MLP neurons of a small language model. Each row is named by its layer, matrix (down: output weights) and neuron, and shows model dimensions 0-127. Each number is 128 + 24 x the weight over its row's rms, rounded and kept within 0 to 255. Numbers have three digits each. A neuron's up and down rows have the sign that makes its largest values positive.
A block is one neuron, or neurons of one layer that tend to fire together. After each block is what it responds to, as a language model described it from the Wikipedia text at the highest values.

L3.down77:115109094136162116105161084152123146103142126098151140107130127118123135126117130093123121136123156131152145116119141102131125110167131103188137114108135128186127118141152140094115125124133136128128113143140082080137134153128114132085125099173156145164135131126121161105157134135110111144071155089124103131102084128159137118140137100099162138119122177103172154102139064154104138110147
L3.down553:164143096156149118137110173094115153121116110094159129142148145107155109132101170164120127112130137077157137159139119137115145158154106110120104130115101123138093155074147138131149113132105127144118123139116127144093168130117148114097065107115179162114155140144104157098098147124138137104162154146148129127088120138156172148121125131099160144154179139129107099080129101149105142161114
L3.down658:135111115129093147130121119133112100100148084106136133141115143123163117121147121141108110124169090116129058142103099081109101110155069119141137075130130109114058103144118130100126121131152101095119146169151114134097139087117136134133134117096114131108142134112118140151112122142110122149182156109088138165143155136150172160117150147144128121149151106155154136136120094189161131143160
L3.down660:107156112144084103095108131110154131159087097072070131111126111133138162164116145096154092144126125137142118090148146128110162168156138091131083101133152138138124076138083155127097125105185134112105144138124127140148181109140120133131139134083100098061109092133125146111149105111112155150112115157149128100161108109161141130135101140108108165154100116147181157169143109133145111126129
Year-range en dash. En dashes between years in date ranges (1916–1920, 1809–1872, 2023–24), plus weaker hits on connectives like of, against, However.

L3.down70:107101113127097157173075144130140132143168074074136173119149116096103145121153135136161118125131109126114125163165107183115161134137162175066128088121144106111119159184126145082121133151125158161107140100150164098133116142115101111132117142133115124123110124160130118075123147158123106107103115120174145083128198130168127101189115114134120146159131129121133104117108127143156147164146
L3.down466:125100094101143096188108149104110142129124101132134093125107138146083127129106157118143155140118113129144148123100102127113109112123116098079157093131088111133148169143121071111143115124117113113134142128137138108143173130152106159094145103150138145156070154125113118134151132112138130128098131103118142185155121140090162082125122121147084153142151109119082096129119106117176136111165
L3.down607:143141086136121110122128122115120133161183110107084135157142135193100147121130126135126137195118129120114136152122139105118118148072078121122082095107120129113167152146106099106131138158150140164128123142122101127139130131047148114143147131098118110123110125091133135119075121155138095092142148103118142117157103148114128137116136120144122123094122141143130112178102112160084195168185
L3.down736:116134126121122122161127122095132154116133097134109128157141129101076127133090131136134093166115127157137151155157157119105148135144147127113136121125100123137116148109138139069145130153135146147161137134136159129158119130132118102095173112174149161089106143169134149176123149147181138098109157075118156126111122170153175137153176146159107115137142138127109125142119119183134107150098
Career and time-span nouns. Nouns for a career or span of time, above all career ending section headings like Playing career and Club career in biographies, plus years, season, same year.

L5.down267:114153137102159136141154105141140149137141105076133172148133147144144108127150126166149129111142121148132150141086095139155113093156114176127115166112112133114130094145111142102139153121116075102158132144089081111155167123109149122146111139115086117154094098153134115090154122080128143154151110126142149123095160131169140112131161139110131109145083096109150109103170160155122114107118
Table header separators. Pipe separators in the header row of wiki tables, between column names like Party | Candidate, Pos | Team, Year | Title.

L4.down34:092146100159159144108105161126113155125151166123137140159127140140096150139119154119137153140115143104155116114134146152126170141138117157148111137161087107181097168149098139119049112129160182106129123129151176130147135146112198130119165104142123109099147079168102152124141138120129122109122183107103135137185117109099146136123098109155109157119163091154147120112108131104112113126150
L4.down66:129160144121175081115075127108105116131137142146111143136093139134134111141101145126152163127141160163118146160099113150120121122128109133121136102118104105188124138122128099125098131133126120101130132119129149112144100131107132187103121113136127114104097127086138141128105091125155104162102151106146133125109108094130133129138106116105133099131161133170110101135130128133128108106122
L4.down72:150108155137116129127133106113117145065156157150152199163148159145149096143172177150178107124106084129094124128154124142137167122132138194137130116128124152106146103099100127141128130116103102126118135121152134090129153158108139094113122124114153139103117136169169104129129149126141132141082147138123123158176130099135124178139130117124138106123170102191123096122129116126121169108128
L4.down108:151141128110076123113126151126127126142145141139145190138112135149139151126118118109121112164126158154135165140122169124132092138098123130124136131141167083174151112136093150130155141125135099109128100169133145140144163134142139105101113111099131110152116104140128119157128119137102140146102108129066130154135063137115137147117148117143139171146108174177113122111104166110111168158106
L4.down224:163070113155136087188166096141090172125125141097164099130135133103137173114129130117123071111144140115117146110134092124102184121156156097127121123166098143107147108116125176141143091118111139112124169108140138106163110124144122123101128114130128115113117143106107167150152147128120092091135132130120165124129139143128127124131090108105120167135158101143117125105086128113166140088137
L4.down310:144095136113145151138129141121115136137110148098114153143144161126143164157115115091119111162123151119085075121099118105148122126121124150154128092129161127098139139133091138151131134111119112087149105149124161111134105140088103092176105134143149117117137063108108136122103147109097100122096158134120185167129144152128124116106080103083133164147109131120155120137152136095086187115171
L4.down435:151131121128134107112117142114174141174190151121117091145144115155189157119132123139137157114127107131168163164030121125140122100111113096126134177134142177096107124156140116146157124121101116111135137141109112118083137089138134128127089122134100171128108178100115139127090155153113095093156117140158175145142105114137113127145142096073142136077132105144136134110144124116118144113115
L4.down471:128097165100149092119116105135106146127139124158107157151126163143075091166133122136090116107094120129117153149116088193148127074121133130166128098108120139065152112140167089123099137121152113131129140114133129161130158100136098086146106164141133079126163147157117157067164159181163134154131096142137131145118170109130151131142152142109145117135140148141168135127112099123146131179127
L4.down629:119107132103145108094115109150137132126122128156126131152126133128126138150144119103105173137148130144110146117120171159119138124094115151124136144152153116159129165134138120126125172120117172131111184124128134150129115131137164134148143104177141088150108141151112146132169107134075129117152136183165115136089100125113151127089176145120085149138090122123116134115095161101102121116129
L4.down630:113116136145116142133134163128137118124091113130138144179107157101103105087153114122116096106078111143147128108127125134124099147108163097091126119126120104131082130144137108152133130145143146134126146152091154120108119101159117141089127122104120106121166157120161136107147053115105122153159132131116114116141180120128137133148188183122096153144097139116110097116139096129116149144130
L4.down634:185126121125078111147105132156144107108103146108093181121175097126122128141103119137094160118153170162122142130113124097146102093097102138102133138118123139105106135092115100143149124154143149106106101087146101125107107123175075172155130146111116118119127147159092111124149139170099149160138157124142144089127104127114093161107130155188134140146129109096112156134181118131081184136141
L4.down641:163122118161149132156112135130128122126172125148092094080147136149097125130117102141099144076153175092146153146124131126138157097118109165125099129127134150117140172172166118138153157156140072115126173135121112108149116110128138206125140159097121097112137150120118135126106123132120123101116155102155135161098145129169103125117141120120111115144126135108122085120141089132151200119168
L4.down642:131147132084121128143128137120147126072063105160183164118087134130167132116099171130155104161154112077134096143131093158146125080090108108174189132149152118142111117111111121169106136129113143127126112128130111140128107108098147152146155157104117131150140147158121130120161162117127125132095126103131145094114164129117183151126134101104128151168155120100134103096142071112145124132136
L4.down652:096096147126093137108166114101094129159116100115099155138152109107127169111133161135154136117092159181108088112164128103098143138116121115157121123157151146065154085088145148164129098131142113173144119098121112123081151152125137142112141164095133115114149109089127131157137098129131144137065102133135105143157140148132127150112116107072145080121117088173131127146097117142105132137146
L4.down779:098094149152117150135132170130124124104148129122136120144129134157167174142133122139179119136105155161131119121124129116133141095119104125076161143139148158137150141134127120140093159141138152071083100114121103123095096135143096134160127118142149100110169103145138072136120156125054073154112139123080159087115141137124117161140099148181142149141135154136152142132105149131100153165148
L4.down786:154176127140152135109114145113156162136122106128105108157106136160133122139119136169120102158094157106083131140160130113131160109113150133130097104149128094140125127103131114138168157104140132086051145146101141126127129113137115129116122158112113113100100128126125142131112111103134096158154140118132167158126126114144136128108136116175107107161142097149135109182162117098123162160154
Section and table headers. Header words of Wikipedia bios and tables, mainly Career in "Career statistics" or "Senior career", also pipes and Votes/Party/Total column names, plus occasional mid-word pieces like ra in Portrait.

L5.down482:115119089152148095122129139085136118138176120108124127120115134168150135090084098148108116148111084145154099110102082109132116134158171147103113148159143114112130163076141133076129104076149128120135113161074112134093143115114134107150121160136122121125157118137131156091117106117099113140144113102107135149146151141138075153130119127122147191110152149169137152139074154121146154168111
Hyphens and dashes after numbers. Hyphens and en dashes right after a number in scores, ranges and compounds, as in 5–0, 1992–1996, 11-minute, 39-ton; also mid-word pieces like Six|te|enth.

L4.down121:176158124148118136132119140113117149121156133123157141105134104174104130133158150123173170137195148118084081135101113102097124124169121097096170119130139127144185154114178130094158123102149125128143114141104080179105122141159149108168141136157119137085117065137123136164105115111129149122153133122137066134150104133132124121113113112125142124119147091141132144088134154118159136158151
L4.down195:117106137105109145134144179165107126139118134085186140139100132142115191131172137147150139156160103132164126151171132133146109141153111140120126127144125119108093098116103141131175121111142098109141122121127120176124132102148162160126150119130097089147139170132061109155140119094107103160135165124116148138156083160118161162078195131117117162147157138140111135110152126183139162152153
L4.down230:119091127144137140113110105125127108143148100151177141088102141105148094165121146117117145122155099126099099107100092159152107105121102134107095092150145119124116124113117122085126127148126085161097147137143133119146150176139154135146086147165148127197155123172115137158135169088097091166132133099093120123100104106153148132104130143127162124098138125078037120079107145128140141172137
L4.down253:197124167132120107125150129124108198112151170112124115110117106124125126103075126185123148131075113131147122146123100086130085110109081126156103134142134094137154089137118137133109139120167125125105123128149142121150111106141096108068103106135112158117137102131116117106067098121122098133161119096135140126128178100121118112146163145131164147128137094129092162093130173101158132101129
L4.down390:134108158137092146118133115117095178121106152087142113129079142137120153069139113106121141128155124121113139104165172116080155161125125130121093100131103154098105143134118155142107116117095072159092170113069077139113175103152103146113124071144139157087139089130142090129134104118151113103104104115150125139122145120114152130140119133128136132150126124129118120095139156122173093123106
L4.down402:135145123126108143090090123095092148141119115147144131132133090123179146166117152167154117138100120178134122105140166161128164152182143141160151140126093115112131135096158088189127115115177134117115113136134122130100103101126125173125110155130141155143108187070170143117121153108099161091153145135130133147119116126121142127138101123153162141118131104146164132129086123158132153148129
L4.down449:128100112131159137146126152081121133134091144140147122119126073132148138127155143097098132156143083102140122072093140116108141112129100154147130121110125074152168130108126093121126104101171131112120087100141118149119146136118087139162160132139135169092125171129140168130173115130082133141139127071116114164152099127150150141141138104094147133108102139133099158137114120116132148144140
L4.down493:110124128138154108166161145159148113163136128115133090113166106067130124120139149146137119156133117154180158150123120132082112086169108155123140173122182115120140098055140163062142169132139152152093147155162124125133102156105129163144130124150125142134112086129138142119181116120109163125144177142129071148139110060147143158132161122111189127107082137112127126174123096132157152108124
L4.down540:154117160096160132098131137172154141127149122173127134141146130147152133136102107094113103147097098187114160137134141150110122151140150180194158153137108120122172157149138111122144163126163138114093110104112123131176127144160122144088123156167119126117121086151163151126122125126134159120102136146160154105110139145147105084138133093116117151086085157115095135157157148150106139091112
L4.down548:123092127162152102112144101142125125177126131110113120152134106118183135071118129118128140171118140124140109140150161165143101092152099154127122122091124129112105098147119111162133156166136135122123134148111128130190047085143126133110143092136116113135143131105124113097116126123099168126133104146140105120069122140112128135117114119118156116128106187134137103133143108084109165161099
L4.down593:134142149177141092160115127057168130111112152191140123106093159137154126133072115169097139157113166153164159131139147144150141112127111142133090175141141134133108093085089129105137159102126111151112093170148094159133110077096156108099116135104133150075121108136099126131149143131181133140131161135151141109126108098135155134150160132144158129156117125112120134092102144112111114130179
L4.down660:097170147086150068164128128102095149125126170131155182112150086158115082128121066135138162119128169121103141159114130127203172127129130127090140128134133180171137121148113156109140167154121180132086120155120126137132133073137149087111107154114137129155130112125130133138105117143133117130125164144134176122120116106144128130131141158094136123137164119133120109164156106116132171138158
L4.down682:144157119164123124129105107159108125120127085142133121116136102101144122209126136109125106169105088104144138153141127127076125129208126144135155119160134137087115115136141148123142121136081139143142131122104133174133115143119133123132156090143150134118140122159166101105136135116154124168096094158122129140115111135136091142095171118128141098120150136097144130134138134175142111144099
L4.down699:170127118077112142117128164102115099161127125122163132105110099129164112165089111154132131103166181162137123178148157118141110129154087095137054124161108102139126088113114132107174128097163172129163116166150121123168087130134158127097134159122082147187088124122148155103116118149141146135146114120113172114106112129151098141112184110143139141157143132132122153129075142089119138168164
L4.down784:132144106124132159140107158100136124123178113129121127082161150124127149103147125121111109112137126097119112112156133110180133138137119134093155151118113149122105166132138097105125127107147127087139163123118119153130143135102140147137115110108134126077109140129117109141123136131144118075111164173104146129100126116137085135142164159062134137118154107141132162085096177112145103101147
L4.down820:132163107158087067154131121079108134132134168153143093153158167147141123130087141119083116129126091110135162123125117113127156079140125128132127135097121162134161102131133143092123140111137114147172092109152121123104109132146101169110132104092125101072137130140112118132114145092123117095132147120129139166104143118109155160079179147138179134149122161151127111133153121112113132149165
Range and pair connectors. En dashes joining two numbers or names in ranges, scores and pairs (5–8 meters, pp. 26–27, Curie–Weiss), plus weaker commas, parentheses and slashes.